Weights of a small GPT-style language model, trained from scratch on English Wikipedia.
Architecture: RMSNorm before each block, rotary positions, no biases in attention or MLP, untied embeddings, capped logits.
Training: a variant of Adam for these matrices, 840M tokens.
MLP neurons of a small language model. Each row is named by its layer, matrix (up: input weights; down: output weights) and neuron, and shows model dimensions 96-351. Each number is 500 + 40 x the weight over its row's rms, rounded and kept within 0 to 999. Numbers have three digits each.
Before each neuron's rows, "fires in" lists the words (lower case) most often at its 100 highest values on Wikipedia text that the model never trained on.

fires in: "he", "she", "they"
L5.up491:454592533468474466596521560447479511461464480450451477548485503522538446555473492472547488549554527526446457466452525483533515463493546498554483447504461465519478494513524477534503427552594473457477477403537554547505539544485427530499557539504563512437538494548478447522470526539519484513513566516482479533518543487464479513460539540561424534508527507470513413436506544505474493562478617512456464497520427515488509584554485438508522599536531506492460544568506495450496517505522475446460533486485470451448464585474488532519467499446571431444523495493449504436494494471440484429536508578452569526477446474510463463449539549470518540404544546541465486522569497568549505461506515377461509436486458495506481540518499477505453461538526476484539557495485544527547500518452450
L5.down491:518496482535557528583555486454483480501522539543506476515414515472507509505496535525490538551476510529501481467486419493492550462430495487499577482544529485540577493493543493480509446524485454451512460526546477487526472520535540551488540501503479503512503563516515481552528509492500520438548443569457518515489515440491504471499538502542546492409493484557522524572489469565510398458425402474492457522509543481481512547535507501540492542466468536522450529505482506474494441448448534552489481562445554481525580517471517553504562587519538486476543519596444530512541473588497454552477534499512495553483556485482513486522568517496558509544475516500466457504545481423460452514512542473499542473479531487472492481523545534445501508485485443530513451523476532482452502526500503

fires in: "with", "from", "after", "through", "of", "by"
L3.up1250:491543416470488514505516444421479544517498479503461554486493491482524504514493470461456561537488491524532453525545524542491539457436492468552463525497488412513461584451522544463490423567554488578479519487534506488509524566499494508419405432510467546561518561495500572479521483515464484547435477523486509456440536552526550419517491522514411470507520522480565474544520451499481491488488556533562508522525490480538466562552475479546530529499426519505567630478505518526444543584383510484448525498461516431496424542469534466460457495436597529537513448493460453467429514537480430444491444562478553516503448503504499484493587502532471494560511467483590478439568453461492474452540473506497532446465499490534538451501505529479517459518548547560424428454518474504545559519444563
L3.down1250:521427615521481574497481540478517497452482462532476524430461569523554571571494513507528475524492580529506445528463530500531559490492459490495536500500464458421604504461542507482470480461462514518499501490504450584460563552463547507529464478473526525493485448469513561493534555566494553580494491582586581480484483435464492503562564493521498524440559469469445593449523463622452463496541560534442449573414528502518523517543531551455474516531420456432542478519539526454524437500531573536535507511478542528554442399534513496497578539461520485502542485491472503478534556484544502497509481462576492487543553454515529562529433515520521566459520506468480522556547466495505454498520500538475528475522525497483464501518560548545540550430521487516477555510550484434523467500549404

fires in: "he", "it", "she", "on"
L5.up1633:455484581607418472501548467432487530459502513533399606542598526557497442486488498468511509498527486525470423432486453537432548476438497540551515458473533434506507445539513505539506467479559453499508463452532485529476486456571491487502546502523523441450399471481441521517534533507448602504501518535442463470545469465471494481500483470567475452494548530523473494518513463545454535590501585488419453468483559549534543564473539511501506513517497528539479487461521471459486537549489524568432502509455529483511460466541510496464520492520509524498502453531464467463474506483488462435482528519504518502491476494497537465490527541528464481427480515515541488517556449557465586556443461480439501468501516444504441537495503511600446468483570528460465453489488478486524501533449446
L5.down1633:468582496439545540471538530476502519484536445490537435473479538503470502495531479540488468514502481551572507532487513479548523534447516504472494488527574512471471532446496513542480431547472455480505563550522506518477570451529477567527466411578493560519525520468468449482464550503534458464494490518480535507546377517455462453483509560515461459578498495528449498549496545490535438427444471486487501629438462525455418544549469468517506445553470493451453489557561547523506493514476590570496464533453561536479546484542461486434538485468514521496462482535507508474586456548492503451495469467453477468477537575498515517527504510461527453480465491477478441517430554475478495550523506455546512541509497536580535486477441502457477479495482541482581500492498509405414528557588492

fires in: "of", "in", "between"
L3.up640:507527546489507452513488470550542478400467486457524501518490564493489467576469541515505411542529543545461521440521560596508473507483521581428463496551510522453505521498533514527502529470535493508514438405503547514495433518443473496542505471495481503545527467512413529449477534450511507476450500529530519425417466556488517493513531457559451557564525469452453446460428524554555541489493501577450489490521518466468482481524557487451451561480536585505452483501479505479538491454474561494463529490515525492555526507459475479492514483502527536494514524506516547478463488486510456487476416465489492491539547492501478469468507505450456415434541501527418485503595532446552533528478532498435437454487521486515429426478517513531479426527514538530538475471462519544549491512440405
L3.down640:442494522479542535547495480452516485475581468549500468520538513463513551492564540508466515486480533493511526486499493530498516518450487343476459499484457530475442557538505486549471532515502518550508442568431496483517530480474537468520452457470555508523397522477542530429516482485495487458478454521552531473525481532493522549563562550463509471510507509475490534557487461523562485433484509500561532646516504504497517479468503523503503459547463537509553457513460468602495491535541422474460560405518513556445471507578481442585493487502465489505447486464538522427542523546492463484505536481526456489533477521499485496627549556485515423496517515434554463529489524568548468510486453514490514586505581507496481544528487473515499539455554579516531493579518528411562535472510508

fires in: "to", "in", "with", "of", "includes"
L3.up751:528496514457485521521583456474492498454526503493526574500491531499497545500492446500489530530556547442535471506580495531531536511581547569518498521458451471464431541539520534455510562489499553499476472484568516564501546555512491530561465504504529471506625456517523496499516493561419494474367477525461509492517472527510584452476494471514475491454486478527477499537538425546420498539481523504486481530456505476492484501500410450418546502544480517537569498491522472491510518479486574479505476470515451475457477487455482481448488526519508515536545532473437470523562501491475484508495495529510565480540427466487454505430526519519442434433550485532467511528519431439488483554518516439480512455530583633487540498491488530439559455462505557477530469436467533526446495481499485
L3.down751:511543509524557514430440494455492505498481501530524491489467486563510459479514476554537425498470456553491492479515449526482508500512529513539473508512532488563477426430513490552510429457476522453489507499515521508492539538524561519358521463500501463542435480471484502501457521503537549557557474513543494536543483515468448501470475526491461446487530490508489494525510581535480570465543497443514446574494480465551453477485517521442546496515535431454446500481465487453540533508388452457541487492496514442555521485544480523506486579410532501503458529499463514485485501545487503526487579449506487511519554552488507442469484563471546483488545535459552453575453537463551488514483545495501473526586457502526560473495471452451481489478480526580495559533512522428469471472516539

fires in: "he", "i", "she", "we", "you", "it"
L3.up916:488487442501506481536504553542520567544481512484476548512519472553556463517478460550518537439516445585571498498554501534491528489470534513497443477521461464484460503505513493473510465467515495501553482397498547492529477536512516531451525489479468491532442504559467510440518542530487581493504520508498542542493541474460532495536528408459422552419458510465582462489464528549535483542509622554474457417498477454534493559621515496523592634535498574500460512467464464463483538439421532539501451509486507429488500475546462495522477456411504542501508504442440542491499482517494511490476525539507513443514503500472533460530527514521518496430468478541450537435529451490540496494526503443467461542492472513504549534510432445483470447476536511443451457495476479585475560525456379
L3.down916:558490487515447402447493549579444504516559504493540461522513498495514501446414442487584518491382553528469464426447522437521439488439485501465531525517486480499497496463425567540439453505513495496490493529485493409447573490504518467532493479498527478481501565460514500521524437473530511512511473563590484518508491483496516423456554533521490507590461539453539443467438517528537490500452493442571498510466463458491511491524513478539494533497417502484451487523546506453471469500450541487473532578494495507527454515524532497509564548409490487559449498475535532528567463494507553405447439455521455516482492499461515461533449547552487504442482515502501459494498513465467565538526477434549477522523487471535520602527487469500529552471435482443429517537461546490513428566534475

fires in: "from", "by", "in", "among", "to"
L3.up1049:415540528421448507544494576537511386413477518619547522517529507483539567534476485458563500529586477548517484464494563506481552511520493473484542571549516524497474532506578551474492488447486407489446521485549511532475521563562523482563501485469505514492469536392444483484491485518414451528410552494488546480463478507492543543505524515515535496423486514478486493432476461546450507527529493557518471544482459442487456521573486497354518527548532520496488491464443453487542526514475523532444580456533455488538483521450527490548465452479524468469483461539502519509570522558486466474565533492495533495498466472478549421533521483535486498447450522456401449515570543485549526507416506500472495514438535532475537528457562511481463492478524545536474545515469546483542509472419421
L3.down1049:488484512417532418443485488490535497569536525584441435541497440476462486450451476496579470503479421523509560459530531457497487483517504511526481478519444512503511519549441465539483514436498569464504503575559481547450494502484523556483502496506535513474490535454601481470457501475505527516560439502533460435551530481429449561528549525518415504526528435436473526529471437542522564529557465463479496555484481481454572445511509512496508583520479469515495460518552471467526448568512533402453475542478538491463481507538514440502503483521534506486485491467502532560503506464519559545476505508474532524523461509493503472522498480478480492458528542499496528492481558459424565502503480520520547523481565418501534440510475454484519559438433511518483486558558542417494478543534461

fires in: "to", "from", "with", "in", "until", "before"
L5.up2028:505561442529578531440555451466479513438495483554492471496523508471462489586513519475499435540522525469451424450564524487511510490482481462441458441454452493439471445510489576430460505458505521507475474526488581516523573541441520503572393535528516448513516480550520571487556525551465514456474500535507482490499555512526483481557509540464558492495446491430449510570498558542475404502566565543505532568497476536487517555515518502489491504389499571488493518427465473492458516490436550472453479473510436375504423486480517480472478518465560506486585507497463521477544518517514514440465487461514463476478514439464523496505507543487546541461505548518506534469484493509520466512476507467485510513471509551495519516472512526495516507470518527574521487497501578496517548502474467
L5.down2028:551496460428487492529465464492503517462555485454518479483501500458404484423529522532458481455499525522483494536511527552484530475474463505539458533456456403488505495487514472507458524517521479553520536518496416555500488512538522535504518539466487573429502543491495440499466531513560547552535453539529549534448449428478510542548476503461444498542521523480538495485462493532492545571488441519393529546504512447443449464503547521424423470533537503491469468498497434498496447510506509514513539498558580503574461452469541420495559439465497441461455427486500506445524555520494470519530509500477502452479501553431443549509472496474516486536522486496560496563523528495470543490442499578514460523508502517450548505458471486445547553356469458558521448522556528496497533486487502

fires in: "in", "at", "age"
L3.up1646:570454487496508479519441521472465501444483503499476521435513573533448490503469514480537387555453499512487498493467529568509509411520543528468497374443449495502507472519484544442413522538470487484506494453557484538480545503479512512497541533541492471538545492477491416530543537491443463560462534533446477458437518474549493528534522444442466483534467443489462432500474450548481545532508539492499489532497446520554547598547475503484567464538554428517559467505552589427463548490509481522504522537468499507549452468543429444449506493415492483538450471433496548488407519464486483553445482557540576421509469474507479475450485494450487490496521459547484506540508514509584492509427519464455514470497480521514501518506575499490506428502509486475452503478441468537492485511527490
L3.down1646:513439515546460527527520465518497509518454450528444476560509467535467517550470574509508577455528495396488500518504569561489559504466530511426529505525447560506581511505514553514511479463534532486527489520499486492502445531556529527499476511461533493469496451515504516442545531536537509415485497499485425470517531555472526468564447493551502497432524433450518492439451513430505479531496487485438557611515422484563539506490520487463460494500504448466520557536565509497523487528487470550518491495530490522511440595549448494441508548556451464589555585542504522517498384494545514495546483501444513483544575489561394502539521433556480571477536507500521487479486499425481516505524487460480565448551482574422531502467530540508544583535478579485517426553485478483507435491526500

fires in: "of", "with", "to", "from"
L3.up117:425502516455541490560481530538494546450478502483531493430558567466564504494468483533489479588524492491513539448475478463490546549473498514487492510555426486500455483501507508534507541491505432544500467433550462448485469574498437507527441506520430437545564499452471460517475550558425462580453472513491569476513565533502522610531526490475498574561469449500508423548504432566474466471525535509390475511527475560517521517524422501429531522505475561534485474506443445504486535495548537548538517460477493465514466441527521510574488546469490438467535514492544455474503480478548524525430450511450528486494521488456501445516499474508522504410511515513468498574475546438485452507500561467445542459477544519540541491594517510541495446530550605496517455487537538488511444520512511
L3.down117:595471480468487443427493492519557474492540521519476487464489448458484515517533492542451507441480527479494488500484550482469525542463418441480503510543485531459533486502552552557514543498493507481574578550443569513535464541507537463546499477416473478537496444484483531447470494480422558444558448546525521533567552463561500521544543539545437409529574488544455490476440507493491514440492459502537530466523515506413515511510470484437516439479478590524545497523534471494474470547471522486488507491507582532466430452580555446493506635546547569516508455492501507490566477555446442516476498529532480493654505467484485495483484563480523536510528531488468462507472496537536487485548453495609497519447412502526440487544510568496488491419502544528523448490532513429497443527484493

fires in: "of", "for", "on", "to", "a", "as"
L3.up1222:473540550512434509485501573512449474451465498478482487487464510601439459514469534512482452503508510458527544528505517521538528430455491504429524501491452478435454550519530472516428541386459484535498411468532582483495515556504439535471534568465497532533522496454440474477545472483415506519426503523504560516483606513533522466491504535567500519500507443538470494475524479516418527457473417601491463504566461471578539573484557506536513521534478571510512461475473487431488464407493489525447530544476561467542500483500462451438456536385517532487551424491472540527497462458552583488478469434458513408523506452509478446477509506484507476567446545504504515458541493509489496482526504479568468451484473511476465477524427479593506392525546447491581564518528484543515557579551529
L3.down1222:454477432507486540485505547513534539463569501445496560491452507449508466489517501524531545518546472441587514505526515518530546498517468454491471492421503509491563474503503450592548494460533544528466495564508474545470484544437507490454464548521491494549525497565468469500469518452485534474555455456516446473505468500515551521513562498543499481512532560445465501507506438441586457485449509546505530611506459579531472544499473528439525513527501464538541523530502447568502495506569490495462564441514549444440467515537463454587430510551447525379482548492548476440541485491464486495493504504484437524477497534464487565588566544493486478499588456471473462495454526557505482496529460468510536497476417590545428537510512572499499566480490560501500454517522486483553520468499492

fires in: "to", "with", "into", "from", "of", "reach"
L3.up1782:521519488490487556535548474470480450486460470468496516448489478490441501460448428493493481466573549470469553526545525516473510513514541497483448482470447463511392488453529523496463519415550519571495494520445563547564546567440500549536598486517470461558495504445519468447505589502448478532429470531530529496522545450515551486536533499512521515472532439534524477557498522479492458523494467568416532527515499437466509539507505483523490534511490555555514560472456511421472561503411509506461491539478567475531466517444501454458485557458534469460516454519459535456515576480482636538472449508447464458500497495453562473525483531509512475447513555547502558512545442579479515550444508473470478452521445508503543526510482543497507454481510573566489578458514482510579587475516502
L3.down1782:539520570516474529497431538493500450438463508390522492476515517480475530468425543506486462542535504542494554582482495463494551495477444547440448450518498461451506477482507455430470548441511487452536484537525477502487495472477540536443557500472502471524419430496509557505531529473524542497542450545512466522467449465431441527549459541446453464544529469477523529425446422525516491512653485405525443581512502529510484486478503467502478432497499512530519543484509433548557492487522498532517525426589416455528468449568576507453435503541474477542520558521491476500570440455548480459517513524489514530467481522504546564481505535411453522531516568539453481462495530493468525483461416469492522495482463523445574466493506550579549475452497553470531426537506531497541500485540518